Part of a small language model's weights.
Architecture: RMSNorm after each block, rotary positions, no biases in attention or MLP, normalized queries and keys.
Training: a variant of Adam for these matrices, 410M tokens, 6250 steps.
MLP neurons of a small language model. Each row is named by its layer, matrix (gate and up: input weights) and neuron, and shows model dimensions 160-287. Each number is 500 + 40 x the weight over its row's rms, rounded and kept within 0 to 999. Numbers have three digits each. A neuron's up and down rows have the sign that makes its largest values positive.
After each neuron's rows, "fires in" lists the words (lower case) most often at its 100 highest values on Wikipedia text that the model never trained on. A number after a token or word is its count.

L8.gate1007:522505496436537496507525489479494543479474408513515454517467497492524435488507549505563536538500473466520557424493467456480502564492540449557420485461534452472452480450434452540396473485522455484531484436475432449514492476516500541473483490519433540453463501527507493477467499519482554519549500490551463497448472522526506487528465486495496473524528535488548507493496547456549507490527
L8.up1007:555475456528503473418486532475519512519496504503475541508466556454469515607450459481494473442477432529541538408507527433464500536438513482496395537492494547483416511633487436601510454498469456462523508437538487480464555567537485497454492481573473495501451508488570488447523579453512516496515484417531509495450522471525550420556550521553584492554523460523528428415575527507456489589426
fires in: "more" 26, "most" 15, "the" 11, "few" 5, "two" 5, "higher" 4

L8.gate812:501561511454470478501440483481589474469543479457524491441495522475441546468484507457453532485485483476575476538501480492503472505443478468451502517514518528549520456466514478462511397472452437529438501482543465479464399479512545464543456491476477455491526587489562484473540517510492525475451508556536440488518519568538591489575599518490524516503538570491566477509494487543563442482482
L8.up812:484517531470418457522494539498540502478498500464521478472464534518410502428377511475491558500496452463602461562472484465504445485457538509487500513518557594516503468495441492509481486497465487580405435460529462524489415498501493505521509512509486415482526558547519449463484484569546550491471473473560541510540537516547530568502605526429519513438468486473514536439404588514522408474456
fires in: "the" 21, "of" 9, "caribbean" 7, "american" 5, "atlantic" 4, "world" 4

L6.gate537:522506487449484488474477519480467517501428528485500435477463504444581504507574568584502387510436494510500499499550559517495478531455459436514508457452548505545448550515401401547477550495541485495516420518435508499468558503516496474487473506556462488576487563508459516577514470482522528501465505454528411516537564513419482511511506484441467464513457543536504445553498541459479447557516
L6.up537:540493490518420488472509479482506518496468477507456423556526589517497519542514467403555503476485510417501520458520547531463497483507449475529440594440475553524523391531489520468533543495525507473572490453507497497477555507532445516483533458538528515527503518483554554499469435457534577543494533549457485556437472525461552508516517495504561478573522501483585475490492463513388483438500
fires in: "a" 34, "the" 25, "aze" 5

L9.gate1164:504527435512448501496489518507504494484474518441461506508499488449465583446554546581479556477532519497477554535442478530498494513523484479522465537503520465513433463577538491514509510459498589483495449563456458501440499527502507499535455476447468473536539556460513547448496573444431436535481550475521541502520419498425482551498505525503460463474478519477496456453535518520445465453446
L9.up1164:479448516513475466459501480484486434522449542521535525498534381443466537511506506430538505519493572490483466441526503516445562511536539500476580502485434480469510462451517516490467478455503550506472500542525472536503569531513480512473445493483509485509498493553415417545502452558536471562450488424543503548544489497529472535545521548478514523465533505564514513502481553569463562499423
fires in: "he" 41, "the" 22, "this" 13, "she" 8, "these" 7

L9.gate142:528488485490520534415483479550454539502511510483499506487528501513504541601486573513491486473534493414499532485532498570534463469588390495559517473490490507449528457503515524525458518512469507454523531449509503508479510608473570531475508439556451482448554493468570526536552500540517444513486525494487553515504486511518472497511460496490528445520561503464541495487472433457495500591442
L9.up142:469470483516508496517496518486531536447440513620431528570496463509542502495521481484608477558541495579518478467487542542480511455449481532479519462482446507500556550402547492547585499425449541466570437554539517473490538434539530461475488491486459471515455518480457440538494501464499467433470437446491478565535497484521515559514448547484464535485498491476473567495465485494447566493404
fires in: "she" 15, "has" 14, "he" 14, "worked" 10, "served" 4

L8.gate308:498447481506530388466544420597547533504539495449500505471535468468549511454514540559551537520561417460495505443439472482524528550507530451533534503485490511517528483580509477529533505511558532509483481470478512570495522480483510436516465497533449527480572530545571490580497515449478498574466490431473471535520515461430468500527516550502380534472586564503521495504537528535528483460520
L8.up308:522471451499424493526547572518529510500548475508469483502456567449402525582527455501504473504488624465491508526545498483406418524448510556452498552445466490518391499541493528544525520395518430553539472514542547488503515449535472551581478473430546431479532530440475436541431547554528406501560549496555472486460543544484475499451528507579500467508549463535494513462486455525525471508496
fires in: "this" 58, "the" 19, "these" 17, "following" 4

L9.gate1182:460467527500515463451528452502557555513461484475490430379475508463532522497492545495528502497572564477455449521483539512514441482494519457481487518537541515452531583521449465500490508541477540498532472479477445485499444527553513489533495549570460472513515482480546471467567451538494511536445579520411483445434474520470524523501450430517492522526475514520469448520492440540571472507460
L9.up1182:510523430564510516531483558443425526499537447483475506609511481554390519509450386540503511478509483490579464512508497485501435501464441496491515497534513505499523412513515451449466488544500475546479511514470611475521531488482468571396530501483518465536512445541496552537512545404487526470505451439535515507502484563527532484547474521482511485514436502503565524483462471394556471523412
fires in: "to" 39, "in" 29, "by" 22, "of" 4

L8.gate1264:483480451441555535552495512561464459527472485443527539462555466441423491509495460473545508549493482488509530479442497495558534483483489494508507483486521535461499477537529489583496452521444457567480445534556529528477508496442485497440453491470454508459513551480475528446508492473441496500540571480512534451543478607472448669529527446527465493459543530513509511533502493474524433437551
L8.up1264:564487582496454465442454567553505559489475495526510455504532459503507531467457489471430528573512541444459461570478429581563503493462508504481500535517430476385506528499507566459455462484455519516512470468459480460484543526558441507505458518521582515502590438438508476473479499532472496624456493478557549489496494506501433519583481467552483539576458482466511507494469527568442528533594
fires in: "he" 43, "she" 19, "a" 19, "the" 6, "family" 5

L6.gate1233:570527461500500469422476516504538488463491557443523423453485488502440471460553452508467434454483534440557448461501508472473510438497398514521487489541567493453535520545462528488423510497483458536542485513511439545466503491478562502443553489526419512477494486557488503428501489432535504518451493616493493481496574522510504523450451444485482445442469519485496484445469548464512475520503
L6.up1233:523511495496499438447515441536502530502546517469518446475491517455549498510568475534490420524574514452515452432507463457513564474469516473485389482542511479523564519508524530527406520523476461518483503513572489543445545493517473481453441516496533432497501461470461504498507442415480422525420590566528482424532477513465525540482480501516495468481499494508465501470532503486493497525512
fires in: "of" 35, "to" 20, "not" 11, "that" 5, "you" 5, "which" 4

L6.gate360:476449500504513466477545428469438488587510529495467460474618469449443462510468561497529526547583484510565531508545493543443515544526440488515488514480522513527534489508529566583502465484494463497519512425546476527519499451542472396530478512536449462506491524502550525543466490544463491543464534433480466513565571560429431498585559536537481433506531531466451477497513507514510514447498
L6.up360:515481544453457483435530447489503501477514554443455565448521436454493557528526494516518504524518512516516471521501479533462597524431425457458454530511457512422542502522584582461509488487563442519500532499527528536569503458567572465553461553487489460466460469501512512519551496492463415513436482427504503574508481571488508523507506517507467453526475498468476461519484592548533462502524
fires in: "this" 62, "as" 8, "these" 7, "its" 5, "with" 5

L6.gate91:453453453462439476444495490482500462552449598514510490426580483520583462502512549515460519490460490488573521533466486512508492488529446430504489489463448519524471436554470511517507519542406490515525450550489493557505500489427511488524476477509510481519464505485410461502510472455529485548479440483488490529536505535471446500499464500479487480457443526425512520524502447474484487503476
L6.up91:509495519555426527513453448468533501542506491484500535503551513463535433490486498451477542470534554512489497483488446427476514474497464582495469474509519534533513441529447447412505489550475503429464524500548438457487488492480535530498507451461488531465487499493502551500486460534551531587508497502426562518460418480548524448449518507463539489503472463497462477482533382552495474463449
fires in: "as" 45, "was" 24, "became" 7, "the" 7, "appointed" 5

L6.gate624:578472564513450529497515520517509465525438546517588453514540476477536500558504496444515540513535427538555492477526537485484501520475518477598469459524405460538500489457443457438500482529538422489540479488556448537436474443573444508506446506517527500487483511528486518517541474485501459497503500489478508518510510542532521482491481407446532400450480428531434550526582512435565526530462
L6.up624:470521484498503533454510491509494543516440492454468438447544515555435505529467519500473557476605503500533496489505471438540474518464523548496430491490497503504438460583472520479501513484539462526550500477574487456502570486492484447541511500499564466423457502498486460538446488546525480513590517454436509490511476517493504468497444490520546549522525526507433459457512454459483538519479
fires in: "to" 66, "can" 10, "not" 7

L9.gate355:476605503486462471523460477503567484524444516421488497510492478533523562470499515473483494461557444468519497465495512480451473593511440481484498456459542433558455448540537493521525452434466471534488425515569457516508483507532494535561477482530454474491543521452509481510524555457447479394497493538533519501482530556561614557535458479469515519504485523501570527506471491562540443537438
L9.up355:440553468477454536562449464485525478513547486430525514507536485460470468475445516466489487459553507473503597596440521575448516524434453493554550444458493496499541495500564543491432435483478528560511552522477558443545541505468527442572460467491493448494507473461460455475543537433487555504420479478534520512540469476468484514511513538449523496503527508451483492504506598490492507504530
fires in: "the" 37, "this" 8, "world" 6, "american" 5, "civil" 4, "these" 4

L7.gate162:520528489490458467530523516448567450426463484541501486517535473505517566413559578462485507545447522415527490535373521548514516483529460458523560469481542565493498511534510437488512537475522496416463442517462510490421453468434504503494494536467508463569539553540491566493489474515471510481485462526592453476469527471418567491591511403463467510455536487457470493522442504517486491462551
L7.up162:539543524529477569565480405483515464497491507476490422499484557513508554477573494498452505414510478495438510447557481548529482527485453548551522480465501474502497441463514422470565498491483468477466529517507515552506505477446515475530539517517444551507540532487534550478577498467510540525520444520510464460504490429449461530473514435474443506574498499476531490508487530528478531487516
fires in: "a" 58, "aperture" 4

L6.gate902:488506584385535476479462475483543516473420581521602524496493514527493521496508447452535495523450414524511491487504526472537527560517516463534470526485480471513534446441417525499519567445547457490542534547497422494549498462561493494462491490483484488503497524567504486500565508564495614457495534483450428486483554571422449504505508526499481420483480469433517583511486496516481506463619
L6.up902:564471488457560521454520573527507499497481523527521485517518531520503506484499432507487413459561435467511498505542575503466512430552527507526426561497523526489500457449476507490503481388577544467549464432484455483506510517472510550432563487490490495511507536515496520435568504569480611477481473433513447453486498481474428549549561501499502512502542481381559488460616515557475495454584
fires in: "with" 23, "a" 13, "have" 11, "had" 11, "the" 8, "has" 7

L8.gate194:453509529511466500528466444489486480511457530458592494517455503475484504502528480466478527464424492469557453472422525500433532561453411551547516479469576487514427560444543504529393430532486463491442454441515486551438462459520532538461471435502512541555519485516581540489453444501525556513469408539522519504455451469461499483448513546539457421429537501519496506470488432493501482427482
L8.up194:579543493483501435474620526495510488457452514523590511502504490467531464460426440435511467463564453402422473513475564534533512539561521506504528507548490460510539573524593520524518529492474459506542516458504487532441461504602440512492482472505480543555481463469514563526529497520523476469455477456541512538503486497454482524454503549460491514503482479537548537495504534546535458486537
fires in: "in" 31, "to" 9, "left" 6, "of" 5, "returned" 4

L9.gate429:508481420538564440531439405506453505433478496499559491452522558448450498491535498443502512527498556471508450510473584574485438448472472503577491491512532542476557561603495542488488403470514479560476412493477533579443534465540484522462492485506456486477494532539544515469565519546488509500477482578450489474482564521521506487521583461500542452520517483549473448518473498534516453511493
L9.up429:464534514507500434517455460497546469562586426504462448425494483488519513518520493492481527520527534504533412506511528508416490506474481505471475494495496549496471508547565513485523489488495452520508496547480486470490453474515423497535486468517518454444511481449424450552474552410467444511552555507436512529463483490518559448523514516559487491435492471442549451491473456441482549503495
fires in: "to" 29, "of" 22, "the" 20, "his" 7, "or" 5

L6.gate806:436492493471479521482385469495514590546483533394576515493531553454521473482521486473483536492469512467506418442475547488471542518484392496557465477437495488500439494573522518497528472528466507502485492512545480415489468548494539510472504541464496486569465578511512455560541418453486484572538512488460524521486524470572527496513468552473433504557410537488493433504464421519510410468432
L6.up806:500565404485529485450513517499542476459516539451528454501587522488430421509473482592451472581528419487514463435506554570504515511525464507464478497537472447523464464495478451509450496512525481504488456446532540558544528495485528496515518399533504561548483485433531570551506566542560470449535543457536494498541477518580471523570477587579518491474476506553523478468572528419505458507477
fires in: "after" 17, "while" 15, "in" 12, "to" 9, "as" 8

L8.gate191:517515542470386478502545477518506430559486508394487478514454464398523514517493546452527471436502541496596500425443467541504520535440510461518496537357493526506510477445506548505550480519429488507411550468584481552435552524477510506554493508475440490435503533540494473541490567562466480520498518465559497532482526464488521557555535473528484511474556526436513497537496519549498473474456
L8.up191:547456481532420492527601481474491577501499466399536619527449478394461477477505545485519466509467438571533519458511516597459466530512521507556569515474500478447436438477554566486392435502554507545461511554470502560475463553551476555457345510512539507510500513508498481524496462525464498509459614473520493470532535496444467527529481494536419526456521537449517536482531479538509489421519
fires in: "the" 32, "each" 22, "this" 16, "following" 6, "she" 6, "he" 5

L9.gate776:449494445481449415508470502564474491530536533532466485496479577473519535514531500507464519420504560491493499484442494446449499501505480475563420536451499532485532424517471547468554429435440509454460520553468591584485485483426433419512515569422494496528535519513503520434525476534480477499465461526529550463525525498494466441564514526465540502507579478511510415492470534478453487501457
L9.up776:466497597578515483489570443468515489560493486455475469492524498566518532564480510526539483468498528471547508501521485511478519480548516490527492483528478519484524455569530464450514480442486486566421464501438506453523504516517530492548538474501511508434467458478436465551467552475473478494502492487504475552440449511584474485456543517554556435508514487460581462477501494489460533562534
fires in: "the" 52, "his" 29, "s" 10, "their" 6

L8.gate437:516539480509448487438504439552476480524448537443551397525524532499466535544567471455483524481485503527509460401528483505433534605532451458566546496564464540502560482524540517456505516511457458504510575471532520555539549525518566464425456507561511582510500517500540473514604540593541470529455543475465464500493461522532500492502475487535572371471555517529492544515517517473523493556512
L8.up437:486431552588450544524580500460478460517491440568557535432529493511428543428486477528471453485623520481515421507476547509481560527478475502428503490508533547501458566515532510494513453492460449579490506460548500517492487442514498425506553522531496532493515462491510463397476519450490433473522502472555439482538506539638496473492470541490500457535564586548435467508490416441579492442431
fires in: "to" 42, "they" 29